Weights of a small transformer language model: 9 layers, normalized queries and keys.
MLP neurons of a small language model. Each row is named by its layer, matrix (down: output weights) and neuron, and shows model dimensions 64-127. Each number is 50 + 10 x the weight over its row's rms, rounded and kept within 0 to 99. A neuron's up and down rows have the sign that makes its largest values positive.
A block is one neuron, or neurons of one layer that tend to fire together. Before each block is what it responds to, as a language model described it from the Wikipedia text at the highest values.

Sentence-opening word pieces
L3.down105:48 43 60 53 53 57 37 37 50 42 54 56 52 51 46 69 62 50 61 46 53 64 44 46 50 56 53 29 46 58 58 54 43 50 52 67 48 40 49 36 21 53 41 47 38 51 41 39 47 63 63 72 48 41 59 36 53 61 53 39 45 68 29 54
L3.down270:47 52 69 41 59 65 36 41 68 42 34 51 55 46 27 40 55 44 53 64 66 55 35 46 52 60 48 45 53 31 55 55 36 47 52 62 59 52 50 35 42 53 48 49 47 64 57 55 73 63 67 30 58 50 56 40 54 48 54 54 33 54 53 47
L3.down360:55 40 54 34 44 52 43 47 52 51 48 48 48 43 66 53 42 39 32 60 64 57 38 30 46 54 38 22 39 43 53 38 49 54 47 74 43 53 57 52 26 51 52 57 44 24 57 51 46 47 54 68 56 44 50 47 50 41 68 54 58 58 50 50
L3.down485:77 45 47 48 44 60 39 38 50 47 57 40 50 36 38 51 37 59 40 70 50 47 43 75 59 38 64 56 64 54 49 59 51 32 44 44 50 51 60 61 56 58 57 82 46 51 64 52 44 47 64 43 44 47 46 43 58 38 55 38 46 50 51 45

Mid-word proper-noun fragments
L5.down16:55 29 49 52 34 51 59 51 62 55 48 53 40 50 45 60 33 73 46 32 57 34 52 56 57 56 29 35 27 50 59 40 37 61 34 42 50 53 35 42 53 41 39 60 38 52 37 49 55 61 55 44 46 53 56 42 51 66 39 60 46 48 46 38
L5.down139:49 61 57 58 40 58 54 50 40 53 50 59 46 52 47 52 46 80 59 49 56 55 53 43 39 58 63 10 49 53 59 33 36 51 51 63 38 53 36 53 52 55 37 51 33 33 59 54 59 46 46 37 43 40 52 38 49 55 54 61 57 51 60 46
L5.down152:67 49 50 46 49 51 75 56 44 48 51 54 38 36 45 33 58 50 59 48 48 43 53 70 60 55 61 19 61 61 42 46 69 42 57 63 41 66 55 58 62 47 28 57 46 48 61 52 50 49 45 56 55 32 62 43 51 46 59 71 41 47 48 59
L5.down156:52 56 38 44 32 54 51 50 42 56 60 56 53 55 52 67 43 61 59 38 52 23 47 47 55 54 42 23 40 47 48 30 53 34 51 62 57 54 45 46 30 51 42 55 32 44 54 39 65 45 46 44 44 34 55 45 47 56 65 63 66 30 51 30
L5.down210:58 47 45 36 30 56 52 43 38 52 53 65 50 53 50 45 58 55 64 46 50 36 69 31 57 44 50 26 42 40 50 35 63 31 40 77 51 46 40 58 53 52 51 55 27 39 50 40 66 51 47 46 49 53 65 51 31 71 42 53 60 43 51 52
L5.down227:57 46 50 51 37 57 56 55 46 48 55 48 44 55 54 53 48 56 53 40 48 43 66 76 59 43 58 40 50 38 78 36 52 53 50 57 66 44 50 58 56 65 61 53 47 50 38 56 51 53 38 52 62 40 57 68 43 55 41 48 45 53 70 48
L5.down252:39 77 54 48 41 49 63 45 44 51 39 44 47 51 56 55 52 71 42 46 65 39 56 70 71 55 40 15 54 49 54 41 53 37 43 41 50 59 48 72 61 60 41 61 26 32 63 41 45 66 53 65 60 42 44 33 41 53 54 70 54 37 52 47
L5.down258:32 53 58 59 42 64 50 52 62 40 39 60 41 61 46 38 49 62 52 59 37 53 50 60 49 58 64 15 57 40 57 37 44 48 36 60 44 52 47 70 48 59 40 49 45 45 48 53 62 43 34 66 60 57 38 37 42 44 41 61 47 52 66 37
L5.down291:52 55 42 38 31 47 63 36 50 55 59 53 62 58 37 61 40 74 40 63 49 38 64 53 53 61 52 40 49 49 59 44 41 56 34 63 54 41 59 49 46 66 51 49 47 27 49 49 55 46 51 65 71 42 37 50 57 64 40 47 45 42 51 37
L5.down329:48 48 30 19 40 50 62 49 58 46 56 56 40 54 36 64 37 50 45 37 42 29 76 64 55 55 44 35 55 47 40 44 46 49 49 47 42 54 47 68 52 49 43 43 45 46 58 48 68 42 53 47 54 29 53 28 43 50 33 70 62 44 54 44
L5.down338:61 44 46 43 38 46 34 51 54 44 46 49 45 46 59 58 35 70 45 57 57 31 64 41 43 73 56 20 57 46 51 47 27 54 42 69 48 62 49 51 45 52 25 44 54 36 30 38 65 52 59 45 61 44 44 32 58 48 54 60 52 54 50 53
L5.down339:47 60 29 36 36 50 55 46 50 63 43 72 40 47 58 68 50 60 48 62 38 47 56 35 47 57 48 15 39 28 46 37 39 48 30 71 35 52 30 43 45 40 46 54 55 37 47 55 51 25 49 52 64 53 64 40 39 32 51 59 57 54 58 30
L5.down398:46 62 61 56 45 50 48 45 37 46 44 48 68 69 41 36 41 41 57 49 33 42 54 83 40 63 61 29 49 49 34 48 43 45 45 39 49 39 37 61 67 46 34 52 56 56 69 46 38 47 52 39 54 49 55 49 55 56 46 54 37 55 46 26
L5.down399:25 43 50 55 40 35 63 50 60 63 49 34 38 48 27 48 48 59 62 52 49 37 52 56 44 57 40 36 46 40 46 59 59 43 58 48 50 60 62 42 55 42 46 52 55 46 73 39 57 41 53 56 52 54 47 49 57 51 57 65 44 54 49 40
L5.down430:52 65 48 34 43 57 46 61 36 49 47 35 39 44 60 56 53 65 50 29 59 49 73 50 47 62 46 42 52 39 43 58 73 35 44 38 53 49 50 57 43 50 53 52 25 43 59 54 40 33 36 58 59 39 44 40 44 46 55 33 56 61 36 46
L5.down436:52 34 35 30 36 62 53 43 55 56 43 59 50 38 42 48 43 58 45 54 52 37 62 64 53 61 51 19 45 54 64 44 37 48 44 57 53 45 55 58 62 57 56 54 44 46 47 45 66 50 41 58 57 45 61 35 40 50 57 55 56 42 67 39

Word piece after f
L2.down142:65 54 65 46 46 54 50 57 66 44 49 48 44 43 34 64 60 38 76 63 41 59 41 66 58 40 52 42 56 47 50 47 59 43 54 54 40 47 49 40 37 63 42 62 60 52 36 44 35 56 48 42 56 55 61 71 64 49 49 43 53 55 29 61

Vowel pieces inside names
L5.down35:57 44 61 62 73 39 47 52 60 58 37 52 44 45 39 51 51 55 64 53 38 45 67 59 42 33 41 37 41 34 36 56 57 33 48 69 68 39 46 41 63 59 51 59 46 42 43 57 52 33 58 41 46 65 43 44 43 74 51 69 45 39 44 51
L5.down50:49 51 67 52 49 70 59 72 49 37 52 60 52 51 51 42 44 49 63 37 59 43 53 74 57 55 48 63 53 53 34 60 49 48 56 50 51 64 62 42 38 49 50 47 52 64 59 54 48 51 36 68 63 62 44 36 54 48 54 45 65 44 44 74
L5.down125:50 59 59 29 29 46 34 47 51 38 49 33 70 52 37 52 50 35 65 45 46 41 58 57 45 55 64 39 46 55 45 59 47 37 35 42 39 49 68 44 48 61 45 43 60 55 41 60 38 29 49 58 34 63 65 38 48 35 51 53 51 74 47 58
L5.down130:46 52 52 39 49 41 56 57 59 61 42 59 45 42 33 37 47 45 64 42 39 45 47 69 59 46 46 11 31 69 44 45 58 52 52 49 52 50 62 70 60 50 35 50 58 51 53 32 46 51 42 34 45 38 44 59 62 58 47 58 41 48 43 54
L5.down155:55 51 57 47 56 50 52 61 54 35 55 55 32 50 23 48 50 43 49 32 41 33 61 43 72 34 58 34 42 63 49 49 48 38 63 36 46 56 39 38 48 49 53 56 46 58 53 38 56 38 42 58 38 54 52 40 73 50 42 59 55 57 36 57
L5.down204:59 37 64 53 64 49 60 43 74 61 65 52 55 40 42 65 44 46 47 54 49 63 55 62 48 48 46 00 44 54 44 46 53 31 51 56 41 40 51 38 44 56 27 43 41 41 43 46 57 52 46 61 45 47 57 54 43 37 41 42 38 53 50 36
L5.down238:59 43 42 55 60 41 45 41 40 48 59 54 50 60 37 42 59 45 30 38 55 47 38 56 61 42 30 56 54 50 55 31 65 60 38 54 48 40 53 58 47 59 37 50 65 49 38 56 61 57 61 49 60 26 39 38 59 59 49 46 45 63 49 45
L5.down322:60 57 51 30 57 34 59 29 57 41 66 38 48 37 56 54 57 43 53 41 32 48 50 57 53 35 51 46 71 61 60 53 74 41 59 43 52 55 40 48 45 63 67 42 49 66 63 64 54 33 48 36 38 56 47 37 47 52 17 48 45 52 66 55
L5.down342:47 44 65 43 57 59 48 53 40 50 51 47 40 43 56 44 43 49 46 52 42 57 35 40 50 65 46 45 28 49 53 44 53 56 45 57 30 56 67 38 58 31 45 59 43 57 49 39 41 55 44 52 64 51 49 47 69 48 68 48 32 48 71 52
L5.down387:37 19 59 41 56 49 62 51 48 37 49 53 61 60 56 54 64 63 64 22 40 62 35 67 50 54 49 26 48 46 51 66 60 64 51 59 57 35 35 32 48 40 43 48 58 38 51 44 46 45 65 38 45 49 51 48 50 59 47 48 60 55 54 47
L5.down392:57 48 40 44 43 46 49 66 37 40 48 69 48 43 41 61 56 44 52 55 57 50 35 31 62 26 54 62 57 53 42 64 39 38 44 73 57 50 61 49 53 55 49 55 45 54 41 59 51 31 56 68 59 54 39 40 37 51 56 56 54 44 64 46
L5.down422:64 40 54 57 62 44 31 52 78 49 28 55 59 62 57 49 41 41 54 49 52 63 48 51 60 51 35 26 47 65 42 41 57 59 54 67 44 29 39 47 49 38 61 41 40 51 47 33 36 63 65 50 58 45 55 45 49 51 50 46 48 57 59 34
L5.down424:40 41 37 49 54 56 49 56 55 43 56 63 60 62 50 70 49 63 45 42 49 60 68 57 48 53 46 10 38 52 53 39 60 40 42 43 39 64 39 47 38 52 36 60 46 43 54 59 63 40 35 62 50 39 60 55 49 46 58 45 68 36 57 52
L5.down432:39 48 62 53 54 29 53 67 65 37 38 66 47 56 60 56 61 38 61 38 57 48 62 63 50 60 54 01 51 49 63 63 68 66 47 61 53 41 52 59 56 48 44 54 53 49 54 63 56 52 74 53 37 44 45 49 56 49 59 40 47 53 68 48
L5.down461:38 50 57 49 47 40 54 70 52 47 46 51 49 66 53 37 56 40 61 48 58 43 49 51 48 43 38 07 52 52 45 56 56 59 38 38 45 41 59 46 60 54 27 44 42 68 47 52 45 55 47 39 39 51 56 39 35 50 53 53 67 39 55 49
L5.down495:71 43 53 62 64 56 52 44 53 39 47 60 39 40 37 61 51 41 57 60 63 48 45 37 48 46 41 43 49 49 59 50 49 51 44 50 47 43 41 53 56 44 38 59 61 48 41 55 53 45 54 42 54 40 70 33 38 55 49 41 68 36 65 32

Split word-ending pieces
L5.down31:45 42 45 53 51 32 43 43 47 49 60 66 39 43 40 71 56 29 61 43 46 60 42 46 51 50 54 73 40 74 56 50 37 30 57 32 44 68 54 48 50 41 54 57 46 38 50 55 48 51 53 58 46 48 49 40 49 36 45 64 34 41 43 43
L5.down42:41 59 54 62 56 45 55 54 56 56 53 57 62 48 50 41 45 37 62 69 46 68 55 35 67 48 47 61 37 42 32 43 60 52 28 43 67 56 49 43 48 39 55 34 51 61 57 52 60 67 48 60 37 55 54 62 51 57 57 54 37 62 46 65
L5.down77:55 45 47 55 38 69 32 40 76 58 52 38 49 49 37 49 47 59 42 54 45 53 64 63 50 36 69 63 62 59 50 31 56 35 49 33 38 49 44 69 56 42 61 51 58 47 50 54 47 57 53 41 63 51 50 49 31 39 53 48 54 50 51 47
L5.down86:51 42 55 51 64 44 68 56 47 55 52 51 47 45 58 52 61 62 33 39 63 51 46 48 44 41 40 54 67 43 51 55 45 44 65 62 50 43 46 55 59 50 64 48 56 59 43 46 69 49 54 56 50 66 41 46 37 52 61 44 49 20 47 57
L5.down93:71 47 45 40 37 65 52 56 57 55 57 58 45 60 37 56 49 44 58 63 54 36 39 70 61 66 46 47 57 38 54 65 52 37 58 45 47 68 31 51 49 54 47 57 50 63 49 68 55 59 68 54 54 58 61 48 50 58 54 51 61 67 43 42
L5.down153:40 41 59 60 53 32 60 43 43 43 64 59 55 65 45 59 62 45 50 49 50 51 44 71 34 66 64 46 30 69 25 55 61 40 35 54 37 39 43 48 56 46 54 53 34 48 53 36 44 41 62 51 32 41 43 68 59 50 46 49 56 48 55 60
L5.down211:44 46 73 52 46 48 39 54 48 39 52 34 40 65 53 56 48 54 77 42 70 51 45 72 55 50 35 36 56 59 53 47 67 47 63 32 40 63 62 41 65 62 51 45 67 35 42 62 45 50 60 47 38 47 61 62 54 50 64 38 47 57 40 44
L5.down250:50 40 54 48 54 54 56 41 44 68 62 55 35 47 51 62 51 39 37 59 58 41 47 57 49 56 59 72 59 54 64 37 36 54 60 48 36 65 55 50 48 39 52 59 25 59 49 34 57 47 61 57 68 65 43 59 59 47 43 46 56 46 64 57
L5.down314:48 45 53 79 30 32 44 53 60 40 49 44 50 37 59 48 44 43 45 51 49 47 68 65 53 43 44 40 60 44 51 63 50 60 55 58 44 59 58 60 61 61 64 63 53 51 36 43 35 47 38 48 49 37 53 55 63 47 57 46 60 51 56 52
L5.down366:47 39 53 52 51 39 54 61 54 53 38 47 53 46 47 43 67 33 55 44 59 62 38 35 56 50 68 37 59 41 50 59 64 58 44 51 35 56 57 57 59 48 49 45 50 40 45 42 51 47 56 74 53 49 42 64 56 56 47 61 49 55 32 39
L5.down367:43 35 55 39 60 52 36 45 62 50 42 58 48 30 43 44 54 49 60 35 55 63 54 51 46 45 38 67 50 57 46 50 48 48 46 58 59 61 41 58 56 40 56 60 56 49 55 49 62 54 46 36 44 44 73 50 48 40 55 67 52 33 32 45
L5.down400:45 44 30 41 46 63 47 68 43 39 41 61 42 50 50 49 46 39 40 66 59 57 40 76 36 47 58 32 39 52 47 44 61 61 50 49 67 71 36 44 41 42 53 35 40 43 50 48 55 48 68 38 55 42 37 53 47 54 55 42 45 44 39 57
L5.down414:42 50 41 49 35 46 47 58 35 55 52 43 22 55 58 49 36 58 27 65 52 52 29 52 45 40 50 50 45 44 41 52 54 61 68 59 55 72 62 44 48 70 46 41 61 51 50 75 60 45 53 42 53 63 45 33 49 64 41 47 43 52 51 46
L5.down435:49 55 44 47 44 34 44 52 62 51 37 41 59 39 53 76 59 49 67 39 42 51 35 57 41 59 48 45 42 75 60 48 49 58 50 71 27 43 57 64 61 38 58 62 77 58 49 46 51 65 53 58 59 47 64 45 52 37 49 42 47 45 38 50
L5.down466:59 31 47 54 59 48 37 52 47 64 44 43 68 42 39 59 46 36 48 55 60 60 50 31 55 39 36 32 50 48 29 62 57 58 49 46 35 40 54 35 45 67 31 68 52 52 45 34 50 48 61 57 52 54 39 45 45 54 58 57 39 61 53 17
L5.down492:56 46 58 60 53 41 31 52 57 56 55 68 48 62 51 47 50 51 42 43 40 54 29 55 56 55 47 71 56 46 51 47 45 48 62 51 61 55 46 49 55 49 42 53 48 47 63 46 34 52 31 70 55 62 44 44 48 37 51 65 58 49 36 50

Mid-word vowel-nasal fragments
L2.down466:38 50 53 41 35 64 46 48 26 62 60 50 60 54 55 57 44 40 42 53 46 50 47 49 57 50 53 45 70 39 62 65 61 57 54 55 55 50 75 56 46 49 53 62 66 50 41 69 48 49 38 59 44 66 52 40 49 57 54 46 55 65 60 43

Mid-word fragments after m
L2.down59:49 37 67 59 46 57 50 51 44 52 51 53 34 43 55 51 40 70 54 41 48 47 38 59 41 50 65 43 45 49 32 37 50 51 57 47 57 77 55 66 70 44 50 53 50 60 49 41 44 28 44 58 39 41 44 55 58 48 34 44 46 32 43 56